From a checkpoint of a small transformer trained on Wikipedia.
Architecture: RMSNorm before each block, rotary positions, no biases in attention or MLP, normalized queries and keys, capped logits.
MLP neurons of a small language model. Each row is named by its layer, matrix (down: output weights) and neuron, and shows model dimensions 0-191. Each number is 128 + 24 x the weight over its row's rms, rounded and kept within 0 to 255. Numbers have three digits each.
Before each neuron's rows, "raises" lists the tokens whose logits its output raises most directly, leaving later layers aside.

raises: "uring", "iving", "eries", "ery", "iversity"
L5.down468:143099149115118155152113127098095106126142146122182128119110101142145108133118112156136095116090121098136161152097093137131094148152098098128130114114095144120192121146152150148099116117116080110132110137095101114103102127162106127158097122157100115134134062140119154119139134144168131094137172079130103100132098134144160067137123158145136147116148119124105152146108171147138165143135138162112103149136130193134149126123151147109136133149121144151147105130130134099171116085104124184130123092110154146114111156167104135141174092102146152116100139104114137151149143109183147130

raises: "er", "ers", "der", "ings", "ance"
L5.down761:110147158098154160148084115101112103150108110090134099136126150093151183117147164136134128077138123116097134120127099102129108117086122107140091103132105082125123145149115132168133169096110087154148113130148128131099138132114152155119097104143169165137166127145150105084140111121162138127156063134127086133089073118089137133149153091123173113143157129118105150112116122117151148140110136127105111105130102097090121106157131137122149154177138133137104121178126129136120171127177131112097134105128087115127134095135132093133132138134104080136113172142138146151120138129079104096

raises: "ological", "olog", "ology", "ologist", "ith"
L2.down581:093101138136155095120074116153121137154188143096106125148135128120160125124116127107086124123152119131100117124115132095094129146169118140122111105116183134156140112132108137116150113136173151089165137147101129129159175098102112146114125140136152123149119166143139140164117131118088105162111104085148142167188111174103152121123133174077183117132147094130153103135137109136145106125133135153105177124116129134138106147121149117127122167135128114085131100092118106081122122155131127144157136089078112132141155120158080135137081082158141121110159152111108130127167122129142090131

raises: "iation", "ine", "azar", "|---|---|---|", "ature"
L5.down545:115133138135098122104141109120189115162126109125096122166183127142138124103126146145121148099140104109079129171158138122091073114151154174128151136103146094176137134088145106130117135126108083117152121095102125098149144157146116148153165095158137081165151158126127118117160130154117107093133145127125095164159161120115134127166166106158128108144128115103154129107111077101140143136106142123140162096133107126134117101152165144135155137116110160113088139151081142165179131114179126136161119108133138153107117120158122138088114143132170098140122138162124171093094140121121135117

raises: "ages", "aging", "mouse", "ably", "Species"
L2.down280:142140104136174163115131103154081092118121146138126129141136157122131125082100139137132170100144142091132111145124093127155171139122132110113101108122120154137110149136126121135134153127130109088098161123091116114102146152105110077166092147160105187104083133136138140138149111129133165102119133096109105135076122146176109109109152130151093142083127096172058147103189135102128132168096128174101104112107110122131090162111107115103117129130113101151123108134126152109111172125110158108143113099115124131093138114121123120128149131084080124144140149128140149140141184138146097118

raises: "=", "|---|---|---|---|---|", "|---|---|---|---|", "oun", " ±%"
L5.down182:121099095141119095138123152097096099136144149124103106123106155155114121127139141113127142124106117165119122144109164161085154128135107118125173123132147143160141135099156086166082138138110118135166170111132159156122111131129122096112116120165130120100165105133148132129104133119120133142143113163123129130121146125108189080163158131143132164144106111191148148137072115146157091108155161103110174139131115131085143120159140107110110128122138175125096114134134106111135203115109127114101142115104083116123119102159124061137099117107153118120109146121171165161145157140177113152

raises: " case", " →", " way", " Died", "ory"
L5.down760:080132147176136129104165123089117129136098157139155127155144097119094134128083103116126169130162083138115130108156146139127122124143140104158116117103122130134175126101106121171139161112115148128121143135127127142101136116145080073116074112159114083128138093108106119179124134121123128100115099079103131119149106103134137144171129094128135136105136133141101131120106139141160164103148133107130135121158162117117098137136164094104123151076156092142112102145145114092128170092102109112102139094137129181142158096151073111119106109090125129171159140134124119149113101098155123074

raises: "ched", "ational", "ts", "tered", "ted"
L5.down527:095175128163164100090179180136156119152073135171115107134110163137115117150122138103128143085149139122138131105171122156134089144119133092168148144141124133135159128126130148134102081147169116121102068134131162119133118162157134155126138138124106154140112105118119169146095127140102084103143154119118098134116162133140145118099146073138126101100092140127114144105173148134167138102139110140126085144082100106129128117138105121113155137136108094166102160116129141169090129104130130164117157133170106165122096135122158141136143131154121144139132188181117097134134104121118134139

raises: "out", "away", "off", "point", "for"
L2.down667:129133166099181148147158118115123123127097128151062138102134122100070150132132091105128135107134166139141121135155114126160125095138104165129146101106140164129124086131148072148130189129149149125100135138170109160166134139145154141126133146139092141130117122121095097085133142133155177153112064145142086097115146113103126132127110084139128137162178136139123136100162119131154128115115097094176147099135109117124125129119115086141116155173086110130127119156140155126144150099132138135146128124120134100094133152131114169130147110131104143141114111137105188150126103142159068142

raises: "piece", "/–", "rayal", "pool", "force"
L5.down655:139096131129178179079105133121101144130125086140127160155127109098141124157128144141111188120134142133149151142122114124118136102153148116122126151075149167113140091153126128139117132149102147111105098125111123114162142149131129125162143097112101150112129161110104142182112151142149129130137122114139160111161135100101115168039153128100127158111096119154124116168133123101160124124116146126134141155076151151162078149153156143133142165098115135201112118127111087126123097162157138138133077140156117153123133124106128112137145112092135123165123159156105108133135141166143091158

raises: "cher", "che", "ches", "cles", "chers"
L5.down369:131102136126131122110103159096098137155123094131130091150136115105130143113120125098134103146115177080084123136101112128155137133114136130104128137134155077130098121169146122177138108102167157151104104135132155097109118095132146146142118176160151152166152150159137106098113084107099132131131079160130123135144109170137164144121129125112160131140142102144127141089127094088095114094108114112083129132119155100104128106116133071114113136138139138142167121103159103138134124143167152186133135117116126116141145109170122098127135189146109084150110168104136145097064081146121135121

raises: "iction", "mill", "DST", "ment", "athlon"
L2.down327:101114107124146122184138075111096147111111124103113126139091177085118151147101112166116120116122129099156077116119147121110130109139143102146122133157142126131120142169127128093117058156107136145117097133132093117121116084090117118114158108118135154132130126120138143084097124090104166094123122153114119079112133104143107133136096107099169116169097127144191119130137121098125165115123131142148153139090102132129121113162110153156105125133092127155121105112128142144137117104147111152161125149082114111104108151130102161178124131169119091160185139070141097130152149113092137136

raises: "an", "a", "pop", "ath", "ually"
L5.down129:120126102120121096102148115130129118167126128147143125117155137159139104133130192123135112157093127095070107132151137164117101136110138142141127120103143157094134145101134162172159112162132139093164106151105107172104168121117149124128119137100136121115127143091184157149134111142084154112143120103165078161112134106099136180135125117140129117166150120156132135134107137179149126138174103113144113140164152089150095112114140149124095118142094153118120146134146139109169117137148137175125136158137088132154114161105111102089115095120129128141133121151102084122172159187129175097

raises: " name", " names", "ments", " title", "DST"
L5.down509:130147111119168143135159119085121081117094163119152106155125145090129151131161107128115171109110135123117149093137129099146114113162139161097117128160166150137103159143095133156103149145195150139148132161135100089130133174109152076123130093121156145111136124078116166105120130172163134146141118122137144153141107157104148099092170157108152153104158145122087155123120133129114134076124159140082120104119142151093098130156138156134122119113114157077167148106153131116125136140114134162074140164116131117113140119121093126157127136124169073122095146119170109144138147125131139118